Part of a small language model's weights: MLP 4096 GELU, no biases in attention or MLP.
MLP neurons of a small language model. Each row is named by its layer, matrix (up: input weights) and neuron, and shows model dimensions 144-239. Each number is 200 + 30 x the weight over its row's rms, rounded and kept within 0 to 999.
After each neuron's rows, "fires on" lists the tokens most often at its 100 highest values on Wikipedia text that the model never trained on.

L3.up3115,210,250,225,208,215,223,209,217,182,196,237,211,209,180,282,235,134,236,160,212,197,207,268,216,217,222,236,159,195,243,218,181,289,248,168,200,187,196,191,180,209,181,230,159,176,221,220,211,211,200,178,184,199,153,189,220,205,266,201,169,215,209,172,137,137,232,167,223,213,204,171,185,197,217,199,192,237,238,204,156,145,191,206,201,187,186,196,178,184,167,208,127,218,182,218,203
fires on: " for", " –", " way", " to", " o", "0"

L3.up4044,179,221,271,153,221,227,230,240,248,224,210,195,191,184,222,215,170,167,204,171,239,223,229,154,212,206,180,234,182,214,196,176,198,267,162,204,168,198,214,259,215,196,186,166,208,245,211,185,231,132,150,227,221,223,161,176,164,186,217,304,214,206,204,153,206,187,233,212,204,236,180,214,229,201,186,160,138,227,205,198,163,149,230,214,222,199,178,243,212,181,152,191,181,260,203,219
fires on: " that", ",", " to"

L3.up357,150,175,236,156,186,193,226,198,175,189,184,229,225,221,183,258,160,233,176,223,219,198,168,187,213,139,173,208,186,196,196,192,274,210,197,155,121,272,152,182,173,224,184,189,155,244,213,191,180,225,204,197,221,171,131,176,235,215,178,184,227,176,228,181,170,183,194,176,212,139,167,213,175,182,192,158,224,162,183,217,208,254,209,175,181,217,206,204,188,261,243,173,174,194,269,220
fires on: " ", ",", " and"

L3.up2847,189,182,190,201,284,224,237,181,195,206,201,136,202,232,236,230,197,190,231,177,226,237,233,192,178,155,194,235,145,231,190,129,155,223,234,173,181,180,204,238,231,175,169,162,203,239,150,261,216,189,175,214,244,264,237,209,224,234,188,214,182,193,155,197,168,239,208,210,197,232,213,206,196,166,194,171,203,202,234,259,201,104,175,248,236,159,227,216,234,198,181,227,251,227,168,242
fires on: " of", " Sh", " that", " J", " he"

L3.up2719,178,225,169,222,194,164,158,209,200,178,150,176,193,193,178,199,224,247,218,205,183,152,225,120,215,212,204,194,192,248,256,156,168,245,190,200,245,248,220,184,211,257,197,196,192,223,164,194,144,229,170,154,184,128,181,143,201,215,210,188,194,182,204,117,204,199,204,197,174,190,217,203,200,200,220,175,203,218,239,154,204,236,154,187,149,250,211,170,245,208,163,163,287,172,220,225
fires on: " ", " no", " in"

L3.up4080,184,238,157,156,239,203,210,215,220,133,223,192,215,188,179,197,226,219,163,204,218,227,174,200,179,140,167,177,201,228,191,188,246,270,193,221,165,214,154,213,194,269,216,166,184,185,203,260,168,188,186,202,259,169,139,181,202,209,268,181,214,182,220,111,218,214,157,211,179,175,141,208,202,191,245,149,166,199,220,196,205,205,177,167,152,271,214,223,229,220,217,122,179,209,208,178
fires on: "-", " ", ".", "===", ".\n\n"

L3.up3352,167,231,190,180,206,167,192,207,189,202,238,206,142,214,187,206,220,231,191,163,190,220,221,211,228,250,220,186,180,217,188,156,218,165,205,194,196,181,158,231,238,201,189,217,189,204,189,212,181,212,124,261,174,193,164,193,189,256,229,178,208,181,229,155,201,216,222,189,124,154,210,201,221,119,243,233,170,252,182,226,170,206,142,169,255,213,223,212,187,208,184,187,210,198,183,194
fires on: " ", "1"

L3.up2755,161,188,174,134,212,202,209,166,255,217,225,172,133,159,241,230,187,124,151,197,234,173,219,220,192,113,215,167,215,245,197,168,204,249,260,181,189,205,224,217,203,160,214,199,167,168,207,196,197,208,155,199,193,187,286,184,207,188,212,233,191,219,188,161,186,204,217,163,195,252,212,203,263,194,147,180,210,191,197,244,193,143,216,176,230,145,244,221,216,190,151,243,220,224,193,220
fires on: " which", " and", " at", ".", "”,", "),"

L3.up245,213,202,162,116,172,179,207,190,220,216,229,190,219,191,177,186,159,227,108,208,261,174,199,200,229,148,196,200,186,205,236,141,255,194,269,228,164,208,197,224,223,179,204,236,221,216,201,181,206,243,171,236,173,183,189,256,277,199,157,171,252,221,210,143,155,266,243,185,170,205,210,174,197,209,176,228,220,191,226,217,180,219,182,198,156,252,173,211,241,196,167,237,203,245,165,231
fires on: "1", "3", "0", " first", "2", "5"

L3.up3339,189,224,234,151,222,159,235,140,206,194,253,207,206,222,192,148,192,177,190,165,204,214,147,216,195,195,247,207,157,205,202,187,185,219,230,184,229,168,194,206,208,235,176,154,195,229,175,172,189,250,205,256,151,198,153,221,219,221,158,234,226,193,172,178,233,259,220,209,207,174,180,225,231,147,177,221,193,162,151,202,163,226,208,181,204,235,192,200,179,211,147,189,184,248,198,164
fires on: "s", " later", " final", "2", "3"

L3.up3540,185,275,184,101,242,186,209,207,253,217,209,166,207,151,199,198,212,158,176,239,240,176,247,199,227,190,172,193,166,200,254,177,176,213,204,217,226,222,217,213,213,190,239,191,150,217,217,148,232,215,127,202,154,174,231,211,173,236,205,217,223,216,200,147,168,187,142,198,167,179,236,247,209,200,221,195,189,273,216,162,241,210,201,238,204,202,226,165,213,174,174,219,181,204,269,236
fires on: " ", " that", " which"

L3.up2182,198,220,226,194,113,200,202,229,156,192,151,182,186,235,219,225,202,250,203,182,196,181,227,191,161,212,182,202,258,210,206,195,201,201,259,197,210,140,169,263,215,203,167,189,141,177,206,176,236,183,178,223,176,217,164,220,202,214,255,196,221,225,151,213,172,223,173,192,223,261,191,211,215,208,174,292,262,211,229,180,176,148,222,129,184,188,172,190,211,232,148,183,233,260,197,233
fires on: "\"", ",", " being", "'", "ical"

L3.up3941,152,184,151,207,168,229,206,174,257,154,193,168,194,208,163,222,217,198,233,217,227,153,189,213,184,201,207,138,193,203,255,152,208,191,179,202,227,168,173,212,215,281,225,182,236,174,175,171,170,233,180,194,234,191,223,189,170,213,222,231,218,181,213,227,206,248,200,208,168,203,206,223,239,162,202,195,231,198,185,192,217,224,194,236,226,192,212,200,245,230,203,190,217,162,199,220
fires on: " the", " in", "′", " on", " ", "original"

L3.up132,197,256,196,188,211,217,226,201,220,205,211,202,180,175,231,251,149,231,198,178,197,180,227,207,203,230,193,169,202,225,237,188,198,182,172,158,154,213,195,250,186,198,224,248,162,218,231,183,206,211,152,184,206,172,209,200,239,210,194,245,203,162,145,206,182,253,187,148,138,241,215,225,220,167,168,237,217,237,275,205,175,182,235,144,226,187,183,212,247,224,166,188,245,223,187,184
fires on: ",", "a", " population"

L3.up3436,161,195,220,148,171,200,207,240,191,187,250,202,170,241,229,224,227,212,121,224,231,198,206,196,204,175,219,184,171,182,227,224,202,215,220,185,229,208,209,178,177,173,186,165,151,206,167,185,179,206,213,229,225,130,140,220,265,197,205,232,239,133,176,221,165,190,182,212,200,213,211,179,168,236,151,133,255,216,216,201,193,207,169,215,163,203,197,236,208,223,203,191,233,276,252,214
fires on: " and", " at", " election", " ", " Party", " which"

L3.up3583,228,213,210,156,204,193,193,229,223,181,217,158,152,176,184,184,187,200,195,209,164,216,218,193,181,199,205,212,170,217,168,106,156,238,202,193,223,194,191,191,210,188,268,190,191,199,233,210,185,199,201,196,231,241,220,211,280,216,231,192,215,163,145,182,185,236,174,165,154,207,202,207,211,219,158,240,222,254,195,166,175,225,191,219,227,157,207,218,210,154,174,153,209,201,254,239
fires on: ",", ":", ".", " ", " or"

L3.up4085,205,258,196,149,231,149,208,261,202,228,199,198,221,187,251,175,241,231,193,240,233,139,175,208,216,188,241,181,234,180,228,210,180,175,222,184,159,216,211,228,200,223,180,157,187,202,172,210,213,194,200,217,184,200,214,157,235,214,150,215,220,210,236,254,251,204,131,205,188,201,190,206,185,204,206,187,209,204,174,196,215,169,217,173,212,191,195,209,241,193,138,221,197,180,227,214
fires on: " ", " production", " (", ".", " Development"

L3.up2556,226,232,193,189,205,224,228,204,245,130,154,177,187,177,233,217,188,170,174,236,204,158,231,192,223,222,271,194,183,191,231,188,164,235,159,196,118,191,256,171,200,207,191,185,195,260,208,185,145,169,219,200,174,192,239,185,194,171,206,169,202,218,221,118,196,234,249,194,195,206,189,211,195,198,212,161,215,192,196,199,245,244,133,206,157,212,171,147,185,201,248,171,198,176,230,258
fires on: " in", " East", " of"

L3.up3761,216,200,186,238,269,197,180,226,206,186,229,180,211,163,227,221,191,212,193,182,235,151,201,175,198,128,221,187,224,209,241,198,222,201,212,171,211,184,214,242,216,216,201,169,223,216,201,188,114,167,142,196,208,168,157,183,188,258,168,177,218,178,206,194,208,213,211,195,218,224,123,201,197,229,191,142,191,156,192,210,152,183,182,148,229,266,190,200,198,204,188,141,158,166,165,184
fires on: " in", " at", " to", " by", ","

L3.up165,187,146,215,243,222,171,162,261,211,144,196,226,148,220,224,188,203,197,204,221,220,186,201,199,167,195,223,203,154,163,214,170,174,212,224,124,210,205,168,240,196,232,222,225,227,259,175,239,156,172,189,192,212,200,188,145,181,188,258,231,181,207,166,178,165,238,185,167,235,180,217,198,169,200,212,257,222,185,178,199,192,191,176,219,227,235,204,220,214,219,199,171,224,132,185,246
fires on: "7", "5", "4", "1", ")", "8"

L3.up620,204,240,239,175,217,194,213,185,172,171,186,224,170,202,209,192,217,186,198,194,160,204,240,132,158,192,224,271,224,170,211,159,215,247,220,204,161,240,216,237,216,242,201,188,279,232,215,169,204,189,126,237,204,226,184,177,206,201,182,203,217,168,195,169,184,206,150,169,180,144,199,196,272,221,202,150,168,177,192,213,250,196,203,154,209,229,214,193,212,177,214,220,215,206,236,186
fires on: " |", ".", ";", ".;", "\".", ","

L3.up3327,208,218,238,206,224,221,200,217,206,192,212,202,136,213,242,234,199,197,194,257,184,228,218,192,240,181,205,174,192,281,233,200,182,223,198,185,169,217,140,234,142,182,171,167,137,187,207,283,205,198,202,202,239,208,151,145,199,208,222,195,210,162,167,153,222,262,166,177,162,184,228,223,160,161,223,204,182,186,205,216,157,190,131,184,199,207,232,181,194,203,176,216,184,234,217,218
fires on: " ", ",", " along", " of", " at"

L3.up2362,153,192,223,99,223,236,216,209,193,192,223,195,187,196,198,217,167,196,163,186,247,170,250,202,230,211,218,189,149,181,206,145,209,188,201,185,152,166,186,226,221,223,197,131,197,215,244,213,211,196,210,154,258,174,144,182,184,234,181,198,195,200,128,140,187,210,177,156,199,164,180,200,183,177,139,179,218,203,247,213,213,199,182,250,193,207,196,163,199,188,162,201,193,199,259,254
fires on: " that", " of", " name", ",", " coach"

L3.up181,135,203,222,181,265,176,224,190,219,165,240,201,180,206,231,233,207,235,173,201,227,216,193,205,233,209,182,205,215,186,186,201,182,216,235,209,218,233,189,196,221,173,227,196,180,191,253,178,187,148,203,240,169,230,203,162,248,247,188,273,203,124,225,180,184,181,122,241,201,160,210,221,226,121,159,189,204,239,203,170,205,203,238,190,175,197,216,209,142,144,164,187,182,224,224,215
fires on: ".", " ", " which", " Cape", " Group"

L3.up2103,161,196,208,144,203,214,231,192,209,183,217,199,209,229,250,177,183,134,154,190,229,157,167,190,196,148,224,204,200,229,215,198,208,218,204,196,233,230,230,245,187,203,165,199,197,205,151,231,157,175,181,186,187,153,144,181,176,240,231,210,211,188,211,137,208,232,155,195,197,213,207,208,209,175,133,218,188,184,215,186,183,233,227,182,138,228,181,223,237,206,176,205,182,160,218,235
fires on: " in", " and", ",", " at", " on", " for"

L3.up768,164,251,243,200,180,192,226,276,181,174,222,233,157,184,225,256,175,241,149,218,167,195,184,143,213,200,213,169,220,227,265,218,219,238,214,179,206,199,201,194,227,228,214,155,218,241,137,213,203,158,210,180,263,105,149,183,201,289,177,165,197,155,162,173,160,146,156,217,232,156,165,209,200,152,200,119,212,216,177,263,167,223,143,183,203,229,243,176,233,129,161,193,170,224,236,238
fires on: " of", "\n", " career", " time", " been", ","

L3.up1898,143,166,234,177,229,186,204,252,230,143,189,181,200,173,200,228,201,209,230,212,180,190,190,162,165,222,222,182,153,208,213,188,190,201,194,194,198,229,212,167,151,190,223,249,148,177,201,234,199,174,174,261,196,236,246,182,177,234,200,242,206,194,201,158,180,212,167,231,136,165,221,205,219,184,222,207,177,217,204,159,199,198,222,255,225,266,180,206,238,152,242,161,205,204,235,231
fires on: " this", " it", " that", " ", " such"

L3.up1347,184,192,166,239,219,194,226,186,173,157,211,174,199,217,212,153,127,232,151,189,228,170,196,169,209,148,238,181,173,178,217,185,207,232,198,163,222,247,242,174,231,225,192,177,204,169,199,171,160,145,201,205,270,229,176,190,178,263,155,225,204,188,197,196,203,234,225,198,161,256,212,219,213,130,198,196,232,183,177,207,228,151,206,242,189,223,151,240,209,186,165,197,203,208,185,200
fires on: " of", " number", " \"", "a", " considered"

L3.up2377,220,208,206,142,168,151,182,176,224,160,183,202,191,199,177,263,216,150,206,239,192,219,262,190,183,170,212,116,130,205,191,182,223,187,152,192,148,212,187,199,161,184,209,211,180,214,222,203,212,163,203,209,215,183,189,249,205,224,226,240,221,176,124,155,162,176,215,193,151,195,128,208,173,216,201,198,213,234,236,231,182,186,172,191,192,164,211,209,185,174,210,181,247,184,265,237
fires on: "|", " "

L3.up1209,157,209,157,156,217,224,200,217,164,212,162,227,181,163,211,217,180,191,233,177,181,245,193,211,184,154,210,201,174,205,216,135,256,218,246,168,220,195,184,192,232,215,199,179,194,195,185,205,204,197,170,213,175,166,209,189,273,211,180,156,216,191,189,215,181,215,185,142,138,217,196,240,178,187,198,182,241,250,189,205,172,185,187,221,239,194,207,191,208,205,198,186,200,221,180,234
fires on: " that", " which", " of", " whom", " with", " population"

L3.up1549,210,173,237,182,201,201,191,219,248,218,244,169,186,168,214,186,150,201,185,222,252,231,175,235,246,159,203,202,222,196,218,191,196,275,190,247,237,183,214,205,241,167,192,175,202,209,148,178,164,188,216,205,243,180,218,186,202,174,153,190,221,227,190,248,172,214,178,201,200,200,194,170,218,196,181,250,173,162,198,208,211,196,219,161,193,160,191,236,205,207,183,196,175,212,224,224
fires on: "1", "0", "8", "4", "2"

L3.up3983,212,264,207,173,241,169,198,192,182,208,175,188,179,130,210,196,151,229,186,226,225,219,208,176,133,141,198,218,185,245,210,143,234,214,199,194,181,206,186,243,195,217,210,191,183,222,241,160,157,205,189,202,231,196,140,188,216,243,198,178,208,265,215,152,164,218,189,205,231,172,115,223,233,204,228,168,242,242,181,184,159,197,212,95,224,237,208,182,206,166,184,193,235,210,237,199
fires on: " to", "\n", " by", " for", " after"

L3.up149,216,209,212,226,280,193,206,228,222,164,141,200,193,134,230,207,146,207,168,223,196,192,195,154,196,225,176,255,169,229,190,187,204,232,215,220,178,175,226,194,187,209,182,213,237,206,184,167,225,217,230,214,215,198,181,213,207,205,174,241,219,143,198,182,184,174,100,198,183,183,177,201,179,176,153,184,161,251,217,232,224,221,228,165,169,244,195,168,243,177,209,227,205,197,170,214
fires on: " |", " and", " Date", " time", "'s", ","

L3.up3141,198,194,252,190,205,196,189,210,203,229,220,225,196,194,216,169,201,166,178,193,207,169,249,184,198,211,202,144,188,212,224,195,233,192,214,178,195,189,176,222,179,205,194,182,172,184,222,185,220,175,196,164,215,201,172,206,164,201,224,221,223,205,205,152,201,214,162,206,163,232,209,185,186,219,152,230,222,222,226,182,181,139,189,226,184,212,225,222,177,184,137,180,182,231,204,208
fires on: " win", "0", " to", "1", " at", " winning"

L3.up2351,220,178,243,184,248,187,154,218,209,218,218,174,155,180,199,247,198,144,173,218,190,183,225,235,207,201,195,239,214,212,211,218,163,214,234,132,219,201,205,185,187,194,218,151,205,190,216,189,182,226,197,206,197,151,223,212,212,206,195,203,204,155,174,213,163,195,167,200,200,203,208,203,212,232,171,174,219,287,173,189,146,228,214,179,182,146,186,168,235,222,183,235,227,216,247,231
fires on: ",", " over", ".\n", "\n\n", ":", " |\n\n"

L3.up3641,132,172,184,177,259,188,194,166,185,197,206,189,161,193,221,256,200,222,177,210,220,202,218,121,221,185,201,205,218,206,202,156,231,268,213,176,193,203,169,217,227,266,187,170,172,236,202,197,149,207,132,191,247,177,129,189,273,238,151,184,203,166,213,178,185,163,188,190,145,163,191,229,212,163,181,177,224,216,158,219,233,193,165,216,219,191,234,181,200,188,230,235,236,236,240,217
fires on: " ", " the", " for"

L3.up3932,173,165,97,153,225,193,174,210,215,237,188,198,184,150,209,188,170,197,245,191,224,229,205,193,195,186,226,184,225,192,240,155,183,190,238,161,228,211,210,217,204,201,188,177,182,218,165,242,198,239,136,266,197,211,190,195,250,235,153,259,230,169,176,250,195,236,180,197,183,194,237,183,199,199,185,180,202,214,207,175,149,225,185,166,222,187,165,224,241,217,205,189,156,211,192,208
fires on: ".", " and", ",", " p", " "

L3.up1345,228,170,189,204,168,172,224,158,198,204,198,187,192,186,212,245,228,179,206,195,180,134,275,200,243,130,222,173,173,184,184,173,257,255,188,190,153,203,241,181,205,211,224,220,189,210,226,220,165,239,201,159,214,159,244,200,229,175,206,228,194,180,179,210,194,223,141,184,188,207,180,203,164,199,166,176,196,215,203,255,225,185,158,203,139,197,219,172,201,161,190,125,265,203,205,205
fires on: " ", " as", " Credit", " N", ".^{["

L3.up4041,218,172,163,185,201,176,218,176,208,145,184,178,169,222,220,266,191,224,191,185,193,187,259,200,178,200,238,187,220,159,164,176,214,180,160,199,181,176,199,265,226,220,199,205,168,144,194,200,187,188,179,190,225,227,235,173,173,207,194,186,185,166,217,195,241,240,146,241,151,216,202,199,232,178,191,206,205,195,224,184,195,248,199,176,198,185,216,226,146,197,263,196,178,179,208,202
fires on: " of", "'", " in", " on", " part"

L3.up1777,182,207,167,177,218,222,237,224,228,176,234,106,199,216,196,225,186,152,189,249,240,161,252,185,186,219,202,199,193,229,205,133,226,239,189,185,117,210,204,184,187,206,197,201,192,249,153,174,206,213,208,219,181,179,207,166,202,201,155,221,221,226,155,177,178,226,202,207,203,178,205,191,195,186,156,241,218,211,156,226,161,192,224,185,213,225,206,206,236,189,143,218,246,211,169,216
fires on: " at", "00", ":", " English", "30", " not"

L3.up1818,212,211,234,186,196,210,221,182,234,177,185,220,187,175,239,189,215,213,190,190,229,125,224,134,225,161,219,196,201,239,237,184,192,229,208,199,219,202,195,212,184,209,167,184,164,186,274,210,197,192,192,207,149,224,153,163,140,254,161,246,199,192,152,143,233,162,168,203,191,136,217,158,199,164,147,236,180,266,187,167,221,199,186,195,169,227,195,192,269,241,192,184,255,192,170,259
fires on: " and", " to", " for", " at"

L3.up3249,199,173,251,167,244,153,205,205,181,197,158,167,195,124,202,218,200,153,185,224,227,210,190,193,185,178,206,252,199,194,186,231,146,202,241,226,218,254,240,138,207,208,190,159,175,205,182,183,189,214,194,267,165,195,195,197,152,191,197,263,221,254,202,169,203,212,207,206,201,185,212,189,194,197,178,175,172,203,146,219,257,181,193,166,190,211,180,201,247,190,167,222,184,230,165,221
fires on: " |", " ISBN", " and", "″N"

L3.up2264,200,250,183,177,196,177,282,184,213,151,237,187,186,139,233,214,196,220,208,197,166,217,213,153,226,201,190,257,186,200,162,170,153,207,200,216,205,194,199,239,220,179,188,199,171,166,195,222,176,198,161,250,230,172,173,207,175,212,190,198,227,190,215,163,151,202,172,198,194,179,183,237,225,159,214,206,152,234,229,224,209,215,176,196,188,232,200,231,214,234,202,141,191,184,192,199
fires on: " ", " a", " other", " the", " later", " both"

L3.up2990,157,216,188,184,188,181,144,192,174,165,260,168,229,182,145,211,230,205,189,189,225,216,233,190,170,216,199,227,132,204,189,175,154,201,185,126,179,210,212,223,236,227,232,197,208,192,211,224,251,201,202,244,225,195,197,163,240,198,185,184,191,208,148,135,208,253,195,198,178,211,196,191,236,160,163,184,229,244,245,144,255,183,238,166,263,164,201,229,158,171,192,207,231,172,178,223
fires on: ":", " |", " of", "1", " or", " Actress"

L3.up2024,182,281,226,167,224,209,190,184,237,221,177,225,185,161,234,214,242,174,196,158,206,224,235,191,175,187,259,240,223,207,213,199,202,221,209,218,230,246,245,226,226,214,141,165,174,205,210,159,203,228,139,214,224,177,223,222,189,198,240,257,198,186,219,154,205,158,162,222,203,179,200,211,243,186,177,165,165,225,176,193,226,174,188,147,213,182,188,172,195,232,221,176,213,230,181,184
fires on: ",", ".,", " as"

L3.up2540,202,185,242,220,196,154,238,228,235,207,180,153,149,219,228,177,153,206,162,233,206,173,211,172,206,241,235,211,181,216,162,190,179,219,165,180,163,184,220,207,248,205,214,173,223,178,222,272,212,157,170,235,174,201,109,182,212,217,181,209,183,220,167,164,211,197,169,202,177,189,198,164,254,134,132,212,262,264,152,180,178,179,140,151,192,209,197,199,180,136,228,171,213,217,212,195
fires on: " and", " while", " At", " as", " at"

L3.up1101,159,244,215,124,145,157,220,190,249,134,207,174,207,229,217,206,182,225,150,161,219,208,195,187,201,207,221,210,175,176,253,159,165,229,160,178,256,192,196,253,185,168,190,182,190,240,197,140,236,206,170,158,257,162,219,247,240,189,220,225,201,197,162,197,233,227,188,220,172,134,198,250,241,133,154,171,226,236,201,209,197,207,161,151,210,205,182,164,262,144,123,191,251,228,210,179
fires on: " ", "1", "2", "8", "5", "3"

L3.up1902,238,200,214,188,271,196,182,218,178,202,209,138,150,217,236,224,209,111,178,227,206,225,250,160,212,193,207,149,269,205,212,173,172,217,201,166,242,257,200,260,189,201,247,194,199,193,193,177,232,155,215,212,149,153,246,174,200,181,199,237,236,181,165,198,187,268,165,242,167,200,258,194,192,176,187,217,171,243,227,188,154,178,154,167,207,197,206,233,205,211,152,163,214,236,192,186
fires on: " in", " to", " ", " There", ",", " there"

L3.up3697,210,217,190,205,214,182,139,239,250,191,230,143,200,196,249,215,190,214,184,208,306,175,165,154,190,164,259,214,189,199,204,148,217,249,230,200,191,195,234,207,222,217,224,209,199,247,197,193,152,161,164,210,213,205,188,174,185,171,184,176,269,228,146,196,224,323,229,227,148,226,213,168,218,175,166,185,242,253,237,183,251,123,202,153,157,222,218,193,294,171,215,274,232,269,173,194
fires on: "10", "00", " had", " also", "30", " have"

L3.up414,158,199,174,121,201,175,225,174,240,158,250,155,189,164,212,149,176,192,146,201,238,201,226,221,202,177,220,210,197,248,250,127,173,230,221,209,206,240,206,165,194,174,200,204,208,204,177,188,179,204,168,225,183,181,230,196,228,249,213,229,222,223,206,152,173,252,218,163,119,169,246,179,208,179,248,240,188,201,226,207,214,189,181,206,182,169,209,227,237,163,174,152,192,211,192,228
fires on: " –", " •", ":", "-", " |", " at"

L3.up194,171,185,251,146,158,211,238,163,252,201,204,189,141,201,236,241,278,208,140,173,209,167,241,122,212,221,221,210,207,205,193,180,154,217,153,180,192,247,250,215,211,157,238,202,227,207,222,218,230,196,158,250,189,166,194,205,214,171,243,205,230,174,191,168,181,223,182,188,200,223,203,254,213,200,194,157,154,232,190,174,198,142,208,210,140,182,216,223,146,121,230,136,163,244,182,213
fires on: " as", " in", " to", " |", " on", " after"

L3.up1158,229,148,201,182,197,226,230,194,205,231,231,118,178,183,202,178,131,219,190,188,239,199,184,204,177,199,223,162,182,248,204,209,207,213,239,204,247,218,237,203,240,164,167,184,230,186,168,201,224,172,162,209,188,170,256,207,210,203,177,197,212,237,169,167,214,273,212,251,166,241,248,177,247,193,141,170,238,205,218,228,184,155,239,180,196,190,217,229,207,216,154,238,181,259,248,163
fires on: ":", "2", "201", "1", " where", " pm"

L3.up3337,162,206,185,151,196,163,249,182,175,195,199,178,193,222,226,217,213,140,155,184,161,189,178,91,171,178,164,208,175,170,296,184,195,232,243,151,219,216,223,209,158,234,239,195,213,164,206,158,173,223,197,207,221,213,183,210,156,230,173,249,197,181,157,184,214,191,137,196,204,144,209,206,215,212,174,218,204,219,233,185,199,226,260,221,200,213,214,175,264,163,160,198,285,259,213,224
fires on: "1", "2", " ", " on", "b"

L3.up4089,234,197,202,237,196,199,245,181,218,145,169,228,152,215,274,235,179,155,201,191,165,190,198,187,237,213,237,222,199,206,134,198,147,236,187,138,201,184,232,195,212,201,241,211,211,188,213,282,182,166,184,136,235,186,161,195,179,240,196,225,213,272,171,227,202,164,196,174,146,227,193,171,211,127,134,199,236,177,177,140,199,160,175,224,220,193,204,273,212,195,191,274,210,223,206,197
fires on: " of", "a", "e", "ar", " de"

L3.up324,203,156,223,243,174,193,181,244,187,180,227,187,156,216,206,193,199,199,216,225,167,149,232,196,210,175,200,175,234,209,203,169,161,210,184,178,210,192,189,216,178,218,205,175,245,172,204,217,174,219,188,209,180,182,233,162,264,185,214,173,196,191,197,158,201,180,118,205,209,231,224,199,234,179,188,232,180,223,195,158,216,207,177,181,250,197,196,175,251,185,163,174,191,181,206,235
fires on: ":", " (", "5", " in", ")"

L3.up1699,212,260,226,145,216,133,229,253,292,189,212,174,179,235,223,256,185,191,246,216,207,158,204,178,231,186,261,197,204,221,206,221,201,264,228,205,211,241,169,159,136,199,199,159,204,227,164,191,190,170,163,280,172,184,165,186,222,176,189,183,211,201,221,211,205,199,179,198,201,193,203,213,190,194,194,188,171,241,195,183,206,234,187,217,181,224,170,216,265,141,227,153,197,233,181,240
fires on: " ", ".", ":", " by"

L3.up2759,204,172,186,164,187,174,191,187,247,237,230,181,147,208,269,218,206,194,196,189,225,202,231,186,174,204,236,213,159,236,197,159,224,211,226,219,182,205,201,225,218,167,194,217,240,226,239,165,201,179,194,245,226,201,176,188,198,179,235,281,214,190,173,187,188,246,235,245,191,213,182,187,234,198,170,155,230,260,215,211,176,125,280,201,181,197,142,185,206,146,249,173,223,206,234,204
fires on: " –", " that", " as", " by", " Is", "0"

L3.up1667,168,204,136,187,188,176,250,231,200,213,257,223,180,191,238,143,118,261,138,173,209,181,188,225,237,241,225,206,201,203,203,118,226,176,216,224,205,169,156,268,260,241,251,246,210,205,143,212,195,157,193,212,210,187,178,175,230,223,195,202,228,217,191,227,174,212,221,185,128,187,208,241,235,199,168,238,214,169,218,225,209,192,158,225,219,255,160,202,221,218,167,192,181,236,203,215
fires on: "4", "2", "1", "3", " most", "5"

L3.up1000,237,229,207,231,233,196,209,228,160,201,205,179,200,209,234,214,189,204,189,223,200,157,242,182,206,191,257,194,219,208,206,181,211,241,190,208,200,186,229,194,169,205,229,178,171,201,216,224,190,180,194,188,190,154,241,234,244,256,219,205,181,204,189,187,256,150,191,155,174,198,224,193,214,205,181,225,232,270,236,200,229,210,220,262,161,172,191,182,213,139,165,159,248,215,202,291
fires on: " ", ":"